config.yaml
num_hidden_layers: 12
hidden_size: 192
num_attention_heads: 6
num_key_value_heads: 6
head_dim: 32
intermediate_size: 512
vocab_size: 1024
hidden_act: "swiglu"
norm: "rmsnorm"
norm_place: "pre"
norm_eps: 1e-05
positions: "rope"
rope_theta: 10000.0
rope_fraction: 0.75
qk_norm: false
attn_scale: 0.177
bias: "all"
tie_word_embeddings: false
parallel_block: false
init: "trunc"
init_std_qkv: 0.0385
init_std_o: 0.0385
init_std_up: 0.0385
init_std_down: 0.0236
optimizer: "muon_variant"
learning_rate: 0.0189
lr_mult_o: 1.5
lr_mult_down: 1.5
beta1: 0.95
lr_head: 0.00677
warmup_steps: 200
schedule: "wsd"
decay_fraction: 0.646
decay_shape: "pow"
final_lr_fraction: 0.02
batch_tokens: 65536
max_seq_len: 1024
doc_mask: true
train_tokens: 267700000
max_steps: 4085
dataset: "wikipedia_en"
MLP neurons of a small language model. Each row is named by its layer, matrix (gate and up: input weights; down: output weights) and neuron, and shows model dimensions 64-159. Each number is 500 + 25 x the weight over its row's rms, rounded and kept within 0 to 999. Numbers have three digits each. A neuron's up and down rows have the sign that makes its largest values positive.
Before each neuron's rows, "fires on" lists the tokens most often at its 100 highest values on Wikipedia text that the model never trained on. A number after a token or word is its count.

fires on: "e" 36, "ed" 14, "d" 12, "ing" 10, "th" 7, ":" 6
L7.gate248:517463487509463477499483462518496501465499511457490481478474489510509489511504513468527491487475529490566492442527499540474525560506450515505523507493498528511500515478471558525486504470515509528474476525481466525519551507497484508531474526506480480507474542525468520486475490568464462491
L7.up248:516473491484484471485509476493465540471499507512486509505497515501491486499554532512528490520477521513484465547515525485531470521497484496527495507543508534486488512474508451464529470542467477504506501515517401547507496519522463540474527529554521478543503509471513514464484468505533507527
L7.down248:501454488522488540530541494471503466512491483495519506505486474516502505519478485490513497505498467500526509484468504492532517536485461479543512507498508530480515487477498514503502499431469459545502485443498488493477472536485514480485428488469516543529512497495547469546480460484493468526

fires on: "id" 54, " from" 20, "d" 8, "ud" 8, "od" 6
L5.gate337:530522462536471507497537508487497497460528477487453486517454534534478489527471525475494475460464477530479507524493480545508471461477463532508507514535476505507480486515535480496531519481476481489458481506475505518520461494513503513522487461448465524507490475493519504513478521502479472561
L5.up337:506517513506493492495464526509501450521521507455511546518456513469485478508451525463513481505553490499494486499502504495498507502511522529500504493522459535501485522514564464481548456488524507487510474486507506534515502500466532458448482520448506498536518447524503530496484523500488511467
L5.down337:486547484455537488482522441501512523468456502500494554504502507453493479430506530474505543510529552489501477482498533539502518489478501514445535483483494520522452509487484487505513471492474473539496516536510478476533498516492532458507514494511488475476521472517507493463515507497509482511

fires on: "B" 43, "th" 39, "en" 5, "4" 4
L2.gate93:512519500478515524507509462501517489488490496497555515484450517497517513525502493486502471461491488497504516481476500492543551506480505497507481460498501553505506463521524446430513472490497437493502476505517481499543484507546507498524532459517497532479504514526503537520486506470532471549
L2.up93:462504508520454528505519493491499513482512460529522529495493483453513496497506493484497469484499463466512532484515494533512529522469492473476478464518548510518483469473512531479478466492525525474557511486510526502463504461511491530481530541528506517507492532518526509511506455472554511508
L2.down93:464516533512504506485517546505495580485522502498484533479445500515478496507499506509545501495490518502525492483521502485496504553487445467553512479514499486491507491501529550506492522469513521477548501475497496489516521480495489510518521515463540491532517559535522516487520479469482508480

fires on: "an" 64, "ian" 12, "ed" 8, "n" 6
L5.gate347:521444464472496540480496525490493562530517505466487540538534493490540530526514488470494482497508516492478514496502469513508436498534475470520489479482520540498501493503475476461527506522523555512515516475487473518515508509504542500514512495502485496513508559573449519464460522457469481499
L5.up347:496521469495488501494514528478510464484527492525522530525484496436515464484536518492501538529499465477488506533530496532503473526519495487478551471527482481524494493517507504488525485507505512478494494477490501510484517542495483511473515487481478529541437480511492455444470541486565478480
L5.down347:519531498535537470511490560546512497501496500468513466542510529532471544472498510526521475499501497499497455502444472521518502469526485490499449506519537473483501459505528517466472499503471505499497523500478477526493490482430508471504446515506483497477470489502498462502491517494501462464

fires on: "p" 38, "d" 23, "m" 15, "B" 8, "th" 7, "and" 4
L3.gate101:492469502516521459545465514497487496456485504457548526475533485477463502495500551492543498483525503498465506501532492515507523545504500498524473469536499507481498499510504536502496491469501523481502442487484508522505471520517445531560513522523521536484484506555552512497472480489508507489
L3.up101:498489504523512511471493511500498518501507428448540508478472510482476482510462516532507510521486485474505474489526488518533492514469486463530503477536499554510454509521498501450512531522529494463501475500511556501489465535496480529503519511493531486503490493542530486476507481489493475498
L3.down101:464498529512519527524521514545506549534520530452539549474501500516494514487509539479544484511487470521473471477481493514517504521496495484461517458480494545474460525446531508492488508502491516525509510545470473500493491534501484514503511534529521469512521548479492448493511510481529537516

fires on: "i" 98
L3.gate81:512514526441508516501506472485502485508481475464509515523484490471509498497480508489527511500572513481476487468465482446483517483527514493504496476506491464541524475505498496493515545448504523471508483495508556469522486467489507483526475463526498509498524469487495525495509461508498483510
L3.up81:455532518507525468499489522500531502503491512517486504477483492514485526539488520538494518515493546479480484451501478474497506470488466523488477499529533495523492484529475494498490522499482491501540506526476497534471497484465459479492464501457508482505464459509537467496497447477483484471
L3.down81:527470494471488511509460509473498471522516491480483537475468501488513502557459499500482501485495517504506534518488531524482522489510509498528509461507537529504527502563537487489449488491529536512471511526457518491472482501483527493504551525449469489488531508536494499483480475467482525512

fires on: "h" 35, "s" 17, "her" 12, "y" 8, "he" 6
L4.gate168:491447472482501524501499525493539511524510480498505482460513475479500494501494514517470451507555506476489500507472524520500438509473489494454559570515480496484511490469513487437542458501455534492527505485477503477533475502504484460501524484551517520503529476474519551536562507543477500468
L4.up168:493524490458491457484527530517522509481494465489515497476491484485522520474522526535498510530495495505458493513481514445489499501491508434533524511543484529545515514483460494527536476517477563504496528501508547486506497507465517505511458477505515533513510516459478503557505472531458491480
L4.down168:550444453548510461519494514499520514544519481486502509479503448456479481476507535495512505538519500501557494509494488485524487459523509531521509532488466525531475522441497496475485447467496454472514475508519451536531516525519490483488527515531460476468493523475492529488516498481502480497

fires on: "b" 19, "ist" 19, "ay" 9, "'" 8, "ur" 8, "ed" 7
L4.gate299:490477504494475505517486449463481498496510520487460496482561515528455537484531441459514495530512475533482446488520497509499510523517507487449494459554513482488530538495523493487495537488488484479497498516569515477511470480463512498487442491484505475539534509530531472507479501519511480512
L4.up299:469438502507511480529495493488523536520492487462485528474497526510515508469457508508490475484521498459516505470530477521483493544522498441505500530479494502504485557475480489450486486510551529522510482416467517511467458517498511485480432486529459527511515543504502526471492518481477532499
L4.down299:528516527488464510474506518485492505499455511508483511501470504534526470474482516478512459524498512488519494516462536502499519494481542508555511496515500463467542519520493465480514495442460500535442533528417508495492472505479491488490516490565473504505537487504512475528516490462490507494

fires on: "y" 35, "n" 35, "an" 26
L2.gate34:506515504500462524513518493478486481521494521491454518487511446511508470489506518460512489512488479477483470485519546468501465470489514468512470525433508497503489504475504529515523484473527524515492535500437490498518478488487483494493500460474450472520506487520536544487464483490527476525
L2.up34:513546520508510522509508481522493483488512512510507513503482447488545486491479486506514493463500474498510505472496533490506451486490486484547469536494530538502527506504478525517521510471511482498510515494486484472523508478503525474463513467500485437524525493558467539457473430558517472528
L2.down34:510437470477510450519481538507519500496519492523471501484486500552504489423521555466498499492508470474484480500484526498462499448547552504480447470470523483495455547521502547528498489483503542512507520525470479531476522492490529477497479498485487498502483520457462470499531498525523471510

fires on: "j" 38, "y" 11, "ers" 10, "ent" 9, "so" 7, "nd" 6
L3.gate205:513495505538460493492525513505470503528499482523494528549461489517494528473505505522511535518476498490517475460527491491488520489506488524475484454506496546482496478462506528533504509532445525477505466524526515472500521494473492489448494472447495440515462486493503506495522500436537508506
L3.up205:475486473501505460517504530512462493522539496486493546511507519526512488498502504530514553471484468512506491488485523568528532520491497476501505480490459521479501504496486509497491510491431492480551453459502533527488477534511468474522500511520480473502471462505506508462481474504503493476
L3.down205:484504462521512514511504517493488491508468499469479526493474531501551525490483534513491527483492488495465551559511520486515507480528475521530516515498483507448505489495464445468524537500524500520492530502451488534506510486510519493513473535462500529468474525508495496456496482467537501512

fires on: "man" 45, "ember" 16, "′" 14, "ear" 12
L2.gate10:512502465499542527456466485473508526550469492509483409510511529515535509468460499530430486515495495515477511501487499499517493464477473472475520472488504530499468498501505524524478498493480498428504498531513549473533511497526524481490510501469509507553478464476490495488533446520519469528
L2.up10:526503472557491523468492488496488508492486469513483434530492538503518490488467530525496475495495491504512521514491508482519529498496464490503522493502509546512494491495500510493497493479502497458489487537503522520532513464550537518505492488475532503544494476464489458496507489534527456532
L2.down10:548527442485478533486499487482456517494480477511487493512500503459473482475459484426510474484496492525519548485483534504502488476542474469501500512509515524500459478460534488446522491500510499512485513555487497488517524520516491541494549502483546491489517509519462494514547471509510491507

fires on: " as" 89, "ce" 9
L4.gate497:452544486540490475491474516495525440504489478516534535469514463490536486511490489535515512523475478506477465521530477465472523470481505499498489510510507535506504454516525483483509521479501555512512498539520521504510511478535526457501538518521498502470465459508523476495515495497499523551
L4.up497:494524488497472487521534442517518466418477485484512535498480480505543499490519472473525494455459494476510470543489493477498514484483507530496493501520498526481505472472495511522520546469561445503499550478485499466465504486571507506494514483481463512490518507515515506470486464523474522503
L4.down497:497512456487527510498504547482481517484512530539549481462531533488496521482491516493513492509498421498496506462489496524462497496513542532483528515424501450530507465459510491462550480538493502489480507484497495520484497462540524508496518521494503508463510491508505486511522484512508518479

fires on: "n" 23, "ce" 18, "o" 10, "e" 6, "ak" 6
L4.gate167:473536496518491526560476537474525457536541484498501490601493507484513520484490516510487476547463480478529509482484540550494482532532501484535507488494510512485507490451547483499484504478477467466521494500519510513510482483547539525501524483483426535522520489500541477494483504516546475521
L4.up167:500520495535496505502480487449473472497529517518531493524490468496547503462500502479534525472474516507506476521501515483472472495454508511511534461512517512488477497442522506480509529511506471489472526458466469502482539518510525488519521498481505502507471471549532501503531511512508487502
L4.down167:489501466496485516489453466514454492439484509502498506455517495523503475548551531497478521484520470525513467478481500455476459471473490502481535519488486475494492504502531461494515488498491507563476511497494496482532509489497531518509525412524499496463465513518491526483521457510492495482

fires on: "s" 57, "he" 21, "im" 6, "le" 5, "al" 5, "u" 4
L4.gate256:474510486493464506478508490536490544469496484527467504530504500536498486489502481497470538479514489472467477532459543523530511478482485475487504514555450505513522512452476526539498493505500509471513508473472493444531497480500522456524505501500481502486525508505537527498459478480510495507
L4.up256:521538461504485499484512515502510535513456512486494507505462484463470495460548528500493498492506503528467497486476523458464466508488479451501528529506481518465489496506533492483469481494504492465534482510479504448494504532524470470473517472531517476507477471435509468519538492469475519490
L4.down256:507451476486520496508517490507500484517558472514466518553490493475519478485535474498485451510533497521476468508493501465510498482506513505552464490533486540531487513484467494473506505546467492517489501504504508531460494500465463518473480491476489496456490487515471543512465466484529558493

fires on: "u" 16, "al" 13, "og" 11, "g" 8, "t" 8, "ed" 7
L7.gate32:493543491545528490519533477500505500510510470442466499566502489498499515481499534529457481493525466465521470538506531519512418468491506525451476503533463502480469504501535508491496538469534463502481493479516498465509508491529473510489502494486457498510519479483532534509539514502520483515
L7.up32:454492470498465511498514542489478476511508479475505520497475545524468523506511486520497528524473563500502480536494492520485507527504482462510558544471488475467511543521474532546479498512439517487476521490555423517507483525539499503505480535553502469477501500535463487507499537516489539506
L7.down32:452530477515500520492486514535485448498495529487498522476482536494487505489506496466489455516550517487507533492468523481482466509489491537531489472451511525504530486488517441528520541566543534522499484496552457483491516505476518455467499524491507418481478478469515486493472471464514509506

fires on: "ed" 77, "ated" 10, "d" 8
L7.gate498:532479455499473506552491477456489495527501497512494513489494458537503503517539480465515481474518487506484535482456488550518468524492470476489528488541499467494490475458510479517489529471512490483532501487482464489559467472472502486519493532514454526521524492511483546489503524525493455505
L7.up498:549468481513454472506538519506483493535481496504510521486475496464491456522471558477477474485510485480452524516513493527489457516470490472483514530538477529483465486484502485484438469503537557483482484478523500553513471536519466511515499464511493486509479485511519526476502525516498474492
L7.down498:514497427530529494485530471528505524489509481494482488559469516503498534503449510513504514505511490495548501477461528512525517472528495505503461512521514526521503493533491549498467552459459483526511488438471485490493475517512471476522494509498501506505488477484501454487523462536526440494

fires on: "y" 76, "as" 9, "ub" 9
L2.gate36:470475527507522532494498541496483508477500484523492526524522459528558508472497489514517532521508512452505491475453529456505517515523518479537516460451517539514504475500488489498534493496477462522518515528529521513517454535517483493502511475439482505522502476552520530488466500517500485528
L2.up36:481485519502503453486507523509499500494474442506514498454526488487506489465519495511485510525517497501468537441528522483546513459498523500497481489473477529466505498501533510507512521522459490501482473491455500509486478475549518495488516472488499488496510462553483468441481460528471493527
L2.down36:451519546539482462518490521498521493501478458461521478471521525501483498509499532500501497512534491533462512542517471493502492504524482491483517489465457529500508553513510480480530506522479529496481476503477529500476498480485519449545434513512540532516496499529516488438556468536497524499

fires on: "z" 50, "Z" 44
L3.gate301:462522498523529481528488491554536500479475495457522484502474497515506465515458505490541462474549492533497474492531491440496481487484487507470457474559496501513502476508483494507476504562507485516459536498548457476539506516521495510478523494485542510540517493522463518491512464504524497473
L3.up301:475539507528493479517477499482506536505448499466516526494473526482492494527486503508535506493508471500506496532521516490470494497477508531587455505563556483545456501486496465533510470522505486511511536493515488482498514501499493544481511506507526461505450498547472466461534470505552474460
L3.down301:490497505488556515514514515489518534462511531470508462453481504476495508479528557561500522515548485471510465500521476497508500484563502478501488531506558495514467486491490510538474515506496478437482499489525509472479520495535512534454528483495494510468534465511541449538496470471530490490

fires on: "i" 33, "in" 27, "k" 13, "ay" 7, "e" 4
L5.gate328:559484521440491491548507469502480473521500532514485518505451478509521511498508517522555481542517511467521461531499470471472485503480528490501500512500453509537534536541521485477479472468483511490511468497505484495472484510508496477530502478534499496537494492487488501509506460509516512513
L5.up328:502480459460508524514501547506448518486490535490488503512473503496521497458499513519539531506485528497499463508476499480478477477501481497457486487524485474528585493533474504513508489531527490546469535481517486506512510499497479511499464500476532453473454544542479494511504510507496498478
L5.down328:543480510488524436535478505491483476517506468442536517508480525499497499510467480454459520492518480503514500499480518455502500499483503482490547512482494469494495510488521494529499503516524494468506517555502511510452507490480435513488474486529483494504509511495514495493462494483515494483